Weights of a small GPT-style language model, trained from scratch on English Wikipedia.
Architecture: rotary positions, untied embeddings.
MLP neurons of a small language model. Each row is named by its layer, matrix (gate and up: input weights) and neuron, and shows model dimensions 160-223. Each number is 200 + 20 x the weight over its row's rms, rounded and kept within 0 to 999. A neuron's up and down rows have the sign that makes its largest values positive.
After each neuron's rows, "fires on" lists the tokens most often at its 100 highest values on Wikipedia text that the model never trained on.

L5.gate155,216,239,217,209,195,207,175,191,198,216,185,179,236,204,166,199,171,204,205,205,202,188,201,207,213,237,188,182,187,168,170,183,205,194,191,161,206,193,191,161,195,178,177,171,194,204,187,210,205,219,208,186,175,199,204,214,165,176,206,188,182,225,193,162
L5.up155,219,220,190,175,208,165,179,223,202,225,165,214,216,220,205,207,196,230,230,186,200,201,201,191,189,200,185,206,174,213,182,226,209,213,211,188,157,196,234,195,201,196,160,194,210,181,189,176,192,214,224,178,239,177,247,221,228,239,199,222,182,189,195,180
fires on: " L", " F", " H", " B", "e", " C"

L5.gate12,166,201,204,227,188,207,178,164,162,165,200,157,196,208,199,191,216,206,193,212,229,173,165,214,249,230,244,164,197,214,194,197,207,243,210,215,188,240,197,193,215,202,224,227,193,206,227,176,198,204,154,200,181,203,202,204,210,206,228,176,172,185,210,199
L5.up12,196,216,236,203,212,182,220,196,149,210,229,204,215,187,206,194,174,248,212,179,159,190,187,229,216,202,180,168,202,195,188,195,217,215,184,173,225,200,202,187,217,224,203,199,189,214,188,202,217,170,198,175,169,175,187,195,209,257,192,209,205,176,224,215
fires on: "est", "el", "rat", "od", "″", "oup"

L5.gate282,212,207,196,203,189,220,208,198,198,183,189,217,208,214,187,201,210,215,196,180,198,218,229,217,216,216,205,210,209,187,223,210,230,224,219,171,219,197,220,196,186,203,192,196,206,203,244,162,202,202,211,164,208,186,202,194,191,216,168,190,197,198,223,195
L5.up282,185,221,209,199,226,202,199,251,176,202,171,215,193,211,227,201,222,212,213,191,178,187,206,207,208,180,175,205,162,179,188,190,194,203,174,199,206,194,199,227,181,211,179,224,231,205,207,207,171,206,190,205,188,218,233,209,194,206,190,216,206,204,181,205
fires on: " C", " D", " Con", " H", " Ad", " E"

L5.gate46,173,198,208,200,201,190,198,187,235,181,190,184,212,188,201,231,205,160,200,204,228,176,212,237,174,193,208,192,217,173,221,212,191,200,201,205,187,208,203,179,225,215,220,229,188,207,205,225,198,205,233,193,127,224,213,249,215,213,177,181,171,188,197,184
L5.up46,212,203,200,208,193,195,220,216,180,197,203,196,182,208,180,263,209,213,216,185,237,229,188,201,197,199,178,194,226,202,217,219,195,173,196,183,204,219,191,212,187,174,203,199,215,212,198,207,182,147,189,219,201,218,203,240,186,181,197,204,197,210,200,214
fires on: "t", "m", " ab", "he", "igh", "pr"

L5.gate252,202,228,159,230,199,208,241,190,217,172,192,241,216,176,221,214,153,200,218,213,221,188,243,212,178,183,229,223,193,195,189,202,209,200,207,219,189,198,161,221,196,197,165,157,200,233,239,202,198,205,213,189,197,197,220,208,225,170,188,217,207,212,146,187
L5.up252,199,201,203,198,220,233,224,156,232,231,200,251,221,197,216,222,168,215,197,233,211,187,203,199,173,179,192,213,165,209,250,165,174,207,175,197,239,200,210,184,209,181,202,188,200,187,267,219,207,208,191,206,203,232,231,194,194,181,210,222,179,177,193,226
fires on: "ar", "l", "os", "pl", "r", "ort"

L5.gate42,217,200,217,182,193,188,217,151,179,173,179,196,160,194,227,224,195,178,196,183,209,160,207,177,234,215,174,204,179,195,201,191,194,195,239,182,198,242,181,132,230,178,205,213,198,175,179,194,214,212,180,200,240,187,188,156,161,187,228,190,173,224,204,227
L5.up42,217,204,201,223,218,196,208,205,170,220,187,231,212,162,185,196,195,185,193,182,190,192,177,204,195,186,199,238,208,193,194,201,190,218,194,174,235,205,181,214,219,206,204,182,217,199,179,223,207,189,200,192,228,159,219,222,232,208,176,176,175,186,212,196
fires on: "s", "ess", "es", "ents", "ly", "ers"

L5.gate237,220,176,220,211,206,185,249,211,216,179,220,221,166,188,193,201,174,189,201,217,198,144,195,170,207,187,181,177,202,206,191,210,210,194,202,201,193,197,216,209,218,210,194,216,196,205,201,214,204,220,190,193,172,172,171,182,179,171,192,161,205,233,205,212
L5.up237,188,241,181,173,207,155,175,222,205,191,190,189,193,190,199,213,199,211,213,179,190,181,192,207,191,157,197,197,160,202,192,191,206,168,161,220,169,233,206,199,204,189,202,182,211,178,189,184,187,211,234,219,192,190,175,198,183,211,216,185,204,208,198,212
fires on: "ic", "ased", "c", "ir", "able", "v"

L5.gate147,184,175,208,185,203,206,170,198,228,198,166,185,220,184,210,184,194,205,229,206,187,171,204,173,191,209,215,195,191,219,188,212,187,177,158,185,178,195,195,217,168,189,163,201,209,209,136,223,220,190,207,170,191,177,172,193,186,181,218,179,189,193,166,188
L5.up147,191,215,196,183,180,206,155,208,214,210,196,191,223,168,166,244,224,185,167,242,229,195,242,220,203,193,201,211,215,183,177,198,206,215,239,174,184,231,207,204,204,169,216,192,190,192,157,208,165,196,212,204,202,204,218,201,192,187,203,199,177,211,200,210
fires on: " P", " B", "en", "and"

L5.gate324,208,210,186,207,165,199,252,173,199,203,183,186,189,201,176,217,210,205,200,215,199,174,195,231,201,228,203,219,189,190,218,199,187,174,244,233,179,198,194,170,175,196,241,203,223,189,177,168,192,152,187,176,207,217,210,227,222,220,205,185,187,198,179,225
L5.up324,188,201,200,213,173,188,186,185,220,195,181,193,213,199,158,222,202,189,197,195,195,209,185,222,168,216,205,203,198,236,197,181,185,159,198,207,176,215,184,181,179,204,196,206,204,198,230,175,221,191,164,174,199,201,210,202,197,219,181,172,211,196,193,181
fires on: "o", " Co"

L5.gate29,230,171,189,216,207,185,217,238,227,211,232,206,172,179,214,196,239,223,189,189,236,176,229,199,235,205,216,157,206,202,185,176,187,202,219,243,164,195,220,193,180,194,169,159,219,192,193,202,202,173,195,242,211,172,201,177,185,182,205,220,184,230,212,166
L5.up29,210,210,220,205,166,207,231,209,209,181,205,226,217,187,234,187,214,161,214,212,220,213,191,202,189,185,209,206,204,184,200,216,232,171,250,204,210,201,190,170,196,220,161,237,189,180,212,184,178,205,209,238,200,184,209,210,179,178,188,197,214,203,207,191
fires on: " loc", "enc", " c", "irect", " rec", "ec"

L5.gate43,179,208,236,207,218,185,208,201,159,210,218,190,224,183,206,168,210,172,192,209,191,221,216,205,190,208,190,216,236,181,215,196,209,207,203,238,185,211,188,188,239,209,160,218,158,201,195,201,196,194,218,208,193,172,213,238,218,173,169,191,197,214,205,190
L5.up43,187,189,210,209,190,221,238,202,197,231,191,156,178,229,208,193,196,215,218,188,192,217,193,219,172,192,215,192,194,194,176,202,189,188,199,218,184,190,199,181,180,159,226,204,178,242,237,223,225,214,199,210,219,192,197,186,204,127,206,218,227,169,185,197
fires on: ","

L5.gate404,189,210,201,196,210,179,205,176,214,208,209,232,202,181,201,190,212,186,211,210,244,196,181,187,214,183,214,208,200,215,177,234,190,218,213,210,223,205,192,179,190,163,176,228,187,180,199,170,208,188,196,198,191,178,162,192,221,176,193,227,204,199,211,197
L5.up404,192,212,184,221,206,202,197,170,184,190,221,212,209,189,239,191,185,174,212,219,207,193,162,177,212,197,210,203,174,207,196,173,203,187,181,189,208,198,208,233,217,181,196,218,191,164,213,161,192,197,231,174,201,159,205,230,192,195,190,191,205,175,189,247
fires on: "s", "es", "ers", "ions", "ations", "ts"

L5.gate81,185,184,198,223,202,204,197,188,195,220,167,186,201,225,191,217,210,216,155,186,230,201,200,216,154,231,220,219,238,214,207,224,219,245,189,196,189,169,191,144,180,173,193,189,221,200,199,189,217,203,194,178,186,200,236,208,198,195,232,202,198,204,221,178
L5.up81,175,199,211,204,200,171,196,156,231,193,221,175,193,220,216,194,205,233,221,187,182,183,232,224,215,174,188,198,190,189,185,197,191,173,212,211,216,202,186,182,201,216,178,217,190,204,191,177,204,214,210,215,171,226,191,196,256,218,239,180,199,191,203,188
fires on: " c", " bec", " his"

L5.gate473,174,216,190,204,212,194,196,169,170,173,232,215,215,191,213,226,217,215,188,194,217,207,218,204,182,188,163,224,152,181,195,183,170,240,185,214,182,183,179,201,187,234,209,217,213,175,219,183,213,195,202,174,197,177,175,187,212,203,200,198,200,162,195,209
L5.up473,195,215,172,207,257,180,204,184,191,214,195,188,208,196,226,186,182,186,175,183,227,228,190,216,162,182,187,194,185,239,205,235,193,224,180,191,147,195,196,177,207,229,197,186,193,187,186,165,200,219,197,183,182,237,186,170,236,191,246,212,209,197,215,187
fires on: "i", "t", "ograp", "u", " or", "y"

L5.gate159,218,230,171,208,194,200,231,204,193,255,187,197,167,193,207,199,191,207,235,231,195,172,183,206,198,169,202,205,176,206,183,194,222,217,198,222,181,218,217,177,194,179,167,194,181,216,199,184,204,175,213,226,201,209,174,195,239,236,214,204,204,223,223,190
L5.up159,201,183,197,210,198,204,211,202,213,188,193,171,217,177,182,207,186,187,200,186,193,202,203,216,173,239,207,206,181,216,217,228,176,199,216,156,230,167,178,207,216,230,236,209,177,188,228,214,203,215,224,245,220,218,195,203,199,217,191,179,179,160,189,220
fires on: "il", "al", "ri", "l", "8", "R"

L5.gate371,180,199,192,194,212,197,177,205,168,191,166,207,171,200,195,207,196,194,208,196,199,218,185,159,225,211,201,202,207,203,227,203,248,231,177,184,177,210,186,181,168,207,230,191,245,189,200,228,226,204,221,222,198,180,192,160,179,151,220,208,199,193,207,172
L5.up371,194,180,195,203,198,185,203,192,196,181,186,191,207,195,211,216,240,202,217,201,149,204,173,185,173,227,219,196,213,146,200,190,229,216,162,205,234,202,219,166,229,187,187,197,167,229,184,220,205,221,245,212,189,185,209,193,218,199,184,214,230,173,196,186
fires on: ",", " ", " f", "in", " t", " m"

L5.gate395,223,228,171,175,212,220,182,188,204,202,210,199,190,221,175,207,182,216,212,239,200,175,183,219,188,175,203,204,216,207,218,194,210,185,146,189,181,196,192,210,258,169,184,202,206,201,221,153,213,187,192,159,207,190,174,202,186,199,182,191,184,239,206,215
L5.up395,182,184,187,198,185,187,208,208,170,206,238,166,203,250,223,212,218,194,185,177,175,240,212,169,166,205,161,206,221,226,208,177,213,185,200,221,198,195,201,193,193,181,187,224,185,173,221,211,198,169,204,191,201,198,216,235,193,177,200,207,187,192,193,190
fires on: " in", "ward", "e", "es", "ong", "ed"

L5.gate675,182,174,203,182,180,159,186,211,192,183,200,177,196,185,189,216,168,233,177,186,184,208,199,208,226,166,186,220,214,200,190,170,179,222,199,200,219,226,196,233,214,233,219,168,186,165,214,180,226,194,222,181,191,170,188,189,186,175,186,208,203,207,181,179
L5.up675,194,212,195,211,175,210,209,189,188,206,198,165,167,216,187,181,161,234,211,207,181,198,201,185,202,223,172,208,176,199,211,216,214,185,193,215,182,190,223,189,162,204,213,198,216,223,236,176,218,211,183,219,214,210,197,182,212,192,182,193,201,180,190,189
fires on: "ed", "ished", "ated", "ted", "ased"

L5.gate114,208,170,240,166,183,178,236,195,205,195,203,194,212,227,208,208,186,192,219,208,176,195,183,185,184,198,218,179,197,233,220,198,201,158,181,205,225,195,222,237,160,190,245,200,212,229,188,198,177,208,225,158,199,212,181,216,204,188,186,194,217,183,189,169
L5.up114,175,214,180,180,220,195,168,200,216,168,236,193,201,219,231,190,213,187,205,230,203,187,204,167,176,196,178,191,211,215,194,219,162,226,185,206,198,213,228,237,163,220,218,217,224,178,185,259,180,199,188,222,198,217,211,226,229,180,207,186,161,228,199,198
fires on: "st", "ong", "ess", "b", "k", "w"

L5.gate413,211,231,196,184,229,202,248,172,194,194,209,206,237,213,178,202,217,160,201,145,257,193,190,216,217,202,190,168,198,232,198,200,214,181,203,220,210,180,223,209,238,189,190,205,207,200,172,220,174,222,193,233,178,172,188,201,224,194,204,212,207,193,202,210
L5.up413,233,216,216,175,203,205,200,203,201,191,170,241,225,191,210,168,190,216,181,188,229,196,191,173,193,199,200,184,170,185,206,189,200,218,204,187,215,197,190,182,230,223,184,225,188,198,194,208,230,224,218,245,231,219,188,189,191,227,224,160,196,222,162,244
fires on: "t", "ed", " med", "c"

L5.gate486,186,199,202,191,241,223,213,207,229,200,222,179,171,195,182,235,201,213,201,172,200,203,197,201,218,222,160,192,189,216,168,221,238,195,182,214,201,201,178,178,172,184,145,194,218,195,193,213,188,210,216,188,224,204,204,209,210,198,215,211,204,204,196,185
L5.up486,194,181,193,181,214,255,209,181,211,181,200,189,198,178,172,210,188,198,175,175,203,198,175,195,163,199,187,212,185,222,179,219,155,192,186,211,198,215,174,223,234,197,203,193,215,215,197,202,194,234,209,212,226,206,184,192,186,232,210,206,169,179,233,187
fires on: "ist", "uch", "i", "fer", "ed", "or"

L5.gate8,183,176,213,189,202,169,208,157,187,211,192,202,160,195,220,244,214,194,213,210,193,200,213,184,192,193,208,183,202,186,213,153,204,195,162,168,186,209,224,186,178,191,196,195,211,217,166,218,206,194,203,198,185,232,170,212,235,218,230,200,186,179,214,180
L5.up8,231,185,207,207,203,196,172,219,226,218,220,204,202,231,214,206,205,233,217,159,211,189,197,199,175,206,206,180,217,212,211,199,184,195,200,214,218,211,155,186,186,210,183,201,221,216,192,204,190,209,214,223,190,185,194,190,214,202,199,180,195,223,184,210
fires on: " be", "if"

L5.gate629,202,190,228,148,183,189,223,229,187,184,200,203,235,194,201,182,202,195,227,212,212,187,189,181,178,181,210,207,215,199,179,205,177,186,205,186,174,232,216,166,185,167,218,212,200,203,194,195,198,226,191,208,195,200,221,181,204,191,196,225,159,225,180,180
L5.up629,256,198,220,166,179,201,232,181,191,175,203,197,181,207,187,185,228,232,200,177,222,192,216,203,226,222,186,188,211,200,175,193,208,196,216,188,173,191,213,180,225,162,211,223,198,203,188,187,230,202,207,193,217,187,203,167,199,179,202,217,222,217,166,193
fires on: "e", "ing", " to", "ly", "es", "ther"

L5.gate414,186,160,187,233,203,231,198,214,204,212,189,244,184,199,190,174,181,195,183,238,175,158,175,191,215,212,225,197,157,195,198,200,224,236,186,189,195,196,221,177,188,238,217,205,191,196,207,228,206,192,156,225,155,198,218,203,200,193,171,178,175,229,202,192
L5.up414,187,172,186,190,184,182,230,202,199,203,176,221,198,171,193,195,249,196,222,214,168,216,207,207,215,202,217,219,172,230,215,174,202,227,191,211,231,220,215,212,174,224,220,227,214,162,199,221,185,217,190,198,207,182,226,188,204,193,221,189,185,194,201,193
fires on: "it", "er", "ow", " pro", "or", "p"

L5.gate505,168,184,238,253,195,207,182,190,214,204,205,191,182,200,213,164,191,214,200,197,189,200,202,185,219,182,167,198,171,234,218,219,210,231,205,199,211,193,204,239,206,208,230,241,194,187,179,210,175,219,162,148,222,188,174,249,209,179,211,179,188,211,225,200
L5.up505,251,181,175,193,167,178,184,217,167,182,229,185,188,208,237,225,186,197,210,214,223,205,217,215,176,221,250,198,202,183,173,205,182,197,192,214,174,197,182,187,188,218,198,187,268,211,186,185,210,219,206,207,168,212,202,180,223,200,198,188,186,178,200,186
fires on: " w", " f", "an", "w", "ong", " all"

L5.gate400,195,210,198,220,191,201,188,178,204,209,217,230,202,174,173,195,188,215,228,197,179,207,255,178,218,218,221,223,186,243,169,212,184,186,187,212,181,187,215,225,202,205,192,199,166,205,190,227,210,167,208,206,191,176,210,187,171,204,188,179,203,227,209,197
L5.up400,178,179,202,189,215,211,186,243,195,217,197,195,197,183,207,197,192,190,197,178,198,201,159,189,158,167,201,179,195,187,220,170,216,164,206,186,197,207,168,206,228,165,171,177,204,196,169,191,215,238,168,208,211,187,188,230,217,170,182,199,232,183,176,212
fires on: "v", "c", "t", " "

L5.gate419,255,196,200,172,243,196,164,219,194,237,197,212,238,196,177,223,206,203,222,226,213,198,218,165,189,218,212,183,181,231,166,205,196,210,156,233,181,223,225,206,219,183,213,192,231,218,223,211,179,194,210,182,203,217,223,207,197,206,226,169,189,191,212,214
L5.up419,255,181,204,160,187,193,202,203,229,178,209,214,164,193,184,183,211,208,221,190,205,188,212,177,188,217,207,246,241,170,221,201,200,214,190,196,219,162,222,178,214,185,210,200,190,168,173,214,215,180,186,205,193,196,225,175,200,198,253,196,186,238,228,219
fires on: "es", "ing", "t", "y", "ss", "ect"

L5.gate676,206,184,218,214,209,170,150,201,164,191,191,220,206,178,203,203,157,189,193,196,182,192,209,210,214,173,226,199,196,193,206,215,171,235,179,211,189,184,203,231,138,204,207,222,211,222,204,190,210,213,195,205,208,205,216,188,214,207,184,187,199,206,217,237
L5.up676,211,187,240,191,164,218,229,189,190,198,188,216,212,180,204,200,213,180,181,200,194,218,215,153,204,201,205,171,199,202,256,189,221,236,146,171,181,190,211,190,167,192,205,193,209,171,211,222,157,197,205,180,201,220,217,192,165,192,182,217,198,204,216,214
fires on: "rit", "it", "or", "irect", "ing", " film"

L5.gate498,197,210,195,243,198,171,186,200,191,181,205,179,228,239,222,157,178,202,142,232,201,191,238,210,208,217,225,228,217,213,227,210,210,198,185,200,209,205,230,187,221,210,185,187,189,191,226,209,212,180,194,211,196,198,180,210,220,188,205,234,192,201,226,183
L5.up498,217,220,191,202,199,223,182,200,176,183,225,165,198,218,205,157,195,204,219,211,217,205,211,195,222,202,204,223,194,205,280,199,193,208,219,195,211,203,200,205,196,180,171,210,193,192,211,208,218,226,170,210,180,209,203,226,199,214,187,181,148,203,195,192
fires on: "o", "l", " p", "n", " P"

L5.gate455,180,189,223,223,232,220,207,229,218,204,190,185,175,196,208,224,202,228,206,216,185,216,211,209,225,219,178,159,181,161,167,193,193,185,195,216,187,199,191,186,219,219,198,204,226,226,211,184,191,206,209,171,206,212,191,204,191,190,227,222,202,199,214,209
L5.up455,196,216,195,217,203,203,237,223,230,212,181,235,171,207,194,216,185,161,232,189,209,207,169,222,235,188,215,173,165,198,173,192,206,227,224,234,222,194,200,216,215,175,200,204,211,217,246,233,239,204,205,224,177,193,179,190,212,229,212,157,180,203,206,234
fires on: "at", "c", "1", "3", "as", "es"

L5.gate454,220,211,203,193,214,222,193,200,167,179,187,187,213,185,203,182,163,209,219,198,186,205,210,229,229,197,219,188,201,209,196,209,184,178,198,149,237,193,188,200,180,203,197,209,206,218,219,200,204,181,197,218,223,198,188,188,193,200,177,194,205,197,161,210
L5.up454,208,196,210,173,199,175,200,229,243,157,181,205,239,151,201,167,200,195,193,183,207,190,185,195,186,186,208,234,234,202,194,193,246,239,206,156,212,205,236,184,203,218,215,195,226,194,171,181,241,198,185,219,200,199,204,188,206,195,210,224,202,229,191,200
fires on: " cent", "ent", "d", "th", "st", "est"

L5.gate624,227,174,241,204,199,170,202,180,185,202,214,192,204,196,199,199,200,213,207,233,206,203,191,167,215,162,197,197,205,201,214,164,198,194,222,200,195,200,176,176,185,169,214,191,205,192,204,167,181,195,214,190,187,211,223,221,204,144,173,209,221,193,187,210
L5.up624,177,218,162,193,169,203,158,154,200,213,189,207,193,217,180,174,202,180,244,196,199,199,188,230,201,209,173,184,185,197,189,213,186,194,217,169,184,228,206,214,200,215,200,205,207,205,199,180,193,182,226,200,179,192,159,162,174,205,237,216,184,233,197,158
fires on: ".", "ge", "e", " "

L5.gate141,198,177,253,199,235,195,228,201,193,222,225,195,182,220,189,166,174,222,208,193,181,185,209,171,225,159,223,231,156,185,223,178,167,224,183,196,185,175,214,174,187,200,224,229,193,200,191,189,202,155,212,197,220,229,198,209,211,163,207,182,208,191,204,197
L5.up141,217,204,202,155,202,190,184,218,173,210,209,198,200,223,197,213,243,198,210,213,203,223,209,212,172,215,175,184,168,219,212,182,199,183,207,209,218,213,179,190,193,197,174,175,178,215,219,198,175,232,230,203,185,153,200,198,188,221,199,191,193,169,170,211
fires on: " be", "ight", "p", "pt"

L5.gate233,237,223,209,205,182,207,210,176,212,212,179,228,197,184,193,170,163,194,177,217,194,219,200,192,178,174,200,210,193,177,230,204,208,209,212,218,206,206,199,199,218,209,218,208,215,199,206,213,232,209,234,210,157,238,204,201,184,223,175,159,202,168,224,196
L5.up233,204,211,204,187,194,191,180,163,218,172,215,201,190,203,158,189,194,214,211,198,186,212,210,217,241,217,202,233,232,174,196,239,218,201,180,168,196,218,210,187,219,199,215,195,195,215,194,177,224,207,208,211,182,222,176,246,197,216,192,189,246,167,196,234
fires on: "ine", "t", "c", "it", "te", "ack"

L5.gate374,173,212,175,180,217,200,209,196,195,169,211,209,242,183,206,213,226,230,202,210,212,145,166,231,213,211,170,188,236,215,203,166,220,203,224,212,171,223,163,222,217,178,195,231,218,171,202,204,206,186,186,218,220,200,219,180,233,213,207,192,225,184,180,224
L5.up374,178,222,182,224,177,206,199,214,173,216,223,197,194,200,197,207,199,201,214,211,195,207,223,200,171,178,206,193,183,226,236,216,203,199,201,190,210,216,206,187,215,228,220,216,188,188,205,224,220,210,188,235,146,223,210,212,197,185,219,183,186,182,186,219
fires on: "r", "'", " th", "es", "ed", "t"

L5.gate177,192,187,203,211,198,205,210,199,179,212,190,210,174,210,194,191,175,212,201,195,228,180,233,210,199,184,234,206,192,205,185,195,221,195,204,193,164,211,198,197,172,195,220,232,197,189,218,211,222,199,183,211,189,225,189,216,222,196,218,207,219,194,196,183
L5.up177,201,240,220,216,191,181,213,171,187,210,186,184,224,187,226,221,200,188,194,177,200,151,210,199,167,181,214,236,159,221,189,183,187,211,193,220,230,179,150,184,206,195,212,248,201,201,187,203,174,176,207,191,186,202,200,178,194,209,220,230,217,188,175,176
fires on: "-", "as", "3", " |\n"

L5.gate20,192,185,158,222,206,226,208,173,213,211,204,186,184,222,193,165,189,183,197,199,243,196,226,219,165,210,225,189,191,176,174,227,218,160,212,168,240,195,220,193,195,182,214,174,182,187,180,215,178,212,218,195,225,209,195,205,217,209,217,195,200,196,202,207
L5.up20,177,178,195,202,243,208,205,188,206,181,202,208,221,214,202,179,198,212,160,197,182,152,185,220,155,173,234,196,197,182,197,202,222,180,236,208,177,209,224,208,196,188,216,170,212,217,216,191,190,195,239,219,228,208,202,209,184,198,208,178,190,242,190,173
fires on: "l", " fl", " f", "st", "k", "ter"

L5.gate536,204,210,170,221,162,187,202,191,198,195,243,182,204,190,200,200,209,192,222,212,213,181,210,198,224,192,204,181,204,196,169,189,203,173,209,153,160,188,218,174,199,169,185,172,172,200,224,200,170,211,160,174,234,187,207,221,207,206,223,190,206,197,200,211
L5.up536,231,213,199,159,172,221,193,203,206,223,147,194,219,206,193,204,219,195,195,162,202,211,164,230,198,178,251,184,202,236,184,254,234,203,199,236,238,194,211,181,194,190,196,208,190,190,177,191,214,148,181,191,188,186,186,206,178,211,190,207,215,217,182,194
fires on: " the", "-", "ost", " A", " place", "ee"

L5.gate370,184,182,191,209,211,217,215,186,183,201,203,201,166,187,195,194,199,197,192,214,221,166,182,216,193,208,232,211,230,173,190,183,207,172,238,192,234,209,198,230,224,175,194,189,170,205,202,201,197,200,175,200,223,202,243,232,210,202,219,193,211,194,191,202
L5.up370,213,202,194,210,198,196,204,200,215,172,204,208,222,203,172,183,190,210,251,207,176,206,221,179,202,194,216,188,208,215,193,218,202,201,220,210,209,228,218,206,207,241,216,184,226,184,184,221,230,190,227,176,180,207,202,185,244,185,165,216,172,207,215,214
fires on: "l", " Cl", "d"

L5.gate98,207,195,230,196,180,183,210,190,174,179,191,186,229,183,201,190,176,209,197,203,161,212,181,182,228,208,216,205,204,166,195,214,191,189,215,202,171,224,198,185,209,189,191,237,184,230,178,202,221,206,200,160,208,168,185,148,214,208,225,214,199,215,165,189
L5.up98,194,203,222,185,201,202,224,190,194,209,224,214,214,184,206,241,211,199,162,173,195,170,182,207,210,216,260,230,218,202,205,188,225,161,220,187,241,196,186,197,202,172,215,226,184,228,197,236,177,218,215,197,200,173,204,181,231,181,187,191,234,171,223,231
fires on: ",", "hen", " with", "ons"

L5.gate507,212,187,201,204,174,197,164,184,205,208,199,205,249,221,212,191,177,194,219,177,203,254,211,198,194,199,215,172,234,212,219,198,196,219,233,189,217,192,218,223,223,217,191,178,187,179,230,196,210,204,163,208,219,201,186,189,230,147,227,207,182,218,187,188
L5.up507,199,188,217,227,232,174,188,173,243,205,204,194,219,196,219,222,174,206,182,187,171,218,194,211,193,212,202,208,196,214,207,222,186,181,199,185,228,205,201,221,231,205,184,192,174,178,151,153,192,226,186,218,197,186,213,190,165,217,212,193,173,238,134,201
fires on: " med", " It", " an", "ral", "al"

L5.gate539,252,207,171,223,172,208,207,165,184,195,214,203,219,204,190,167,191,173,216,190,193,222,197,213,205,206,208,199,210,185,190,227,177,204,182,236,231,222,181,154,184,212,229,223,212,200,166,183,198,194,198,198,205,234,177,217,186,173,216,216,192,214,243,207
L5.up539,169,209,196,164,175,213,207,221,164,185,208,181,204,173,212,217,184,189,249,173,201,189,186,165,226,199,221,189,217,202,212,198,199,206,208,211,209,222,202,190,175,202,211,190,180,183,194,204,203,171,180,182,202,212,209,213,228,196,228,214,196,196,190,188
fires on: "o", "al", "ant", "et", "es", "re"

L5.gate535,209,233,225,200,208,209,178,189,192,202,208,198,218,247,166,205,185,196,205,213,185,185,225,230,169,217,219,199,205,209,182,210,209,208,192,200,188,211,199,204,160,209,202,181,216,197,179,202,178,198,197,202,204,251,183,238,239,243,219,204,232,212,219,191
L5.up535,196,152,209,210,187,219,252,209,219,193,231,189,192,168,212,198,173,208,195,227,181,156,201,199,234,184,207,175,169,203,212,219,207,182,242,199,199,203,213,192,202,170,212,197,183,237,236,223,221,229,205,172,226,226,209,209,232,222,198,198,182,206,213,188
fires on: "v", "th", "o", "ist", "l", "8"

L5.gate44,206,197,219,184,182,174,215,192,190,166,214,177,186,206,193,226,190,186,199,196,179,188,177,180,193,163,209,206,191,209,185,197,235,224,231,158,159,194,211,182,229,189,205,228,199,198,201,183,203,198,193,191,178,247,166,193,178,200,186,209,170,208,197,202
L5.up44,183,207,198,226,206,185,230,186,204,208,170,186,208,222,195,194,204,189,214,216,213,207,173,201,218,176,192,221,213,186,186,215,179,196,203,172,157,190,199,177,176,172,204,203,224,219,155,178,212,230,206,199,200,214,176,197,222,183,203,176,211,171,206,198
fires on: "b", " by", "ing", "f", "es", "us"

L5.gate568,183,198,220,207,221,209,155,182,170,194,178,204,202,169,199,199,219,197,195,201,185,188,202,222,199,205,145,177,166,214,188,198,163,216,191,183,175,235,197,180,202,214,190,201,221,196,190,211,211,199,174,234,202,207,172,205,200,183,188,188,213,176,192,183
L5.up568,219,192,164,179,189,232,209,197,209,191,193,204,225,170,207,218,226,188,157,172,171,199,208,181,204,174,175,185,176,188,179,189,228,199,222,174,148,236,160,216,215,210,195,227,193,211,183,208,240,207,178,186,218,254,182,199,207,203,184,168,200,198,163,227
fires on: "v", "od", "l", "ag"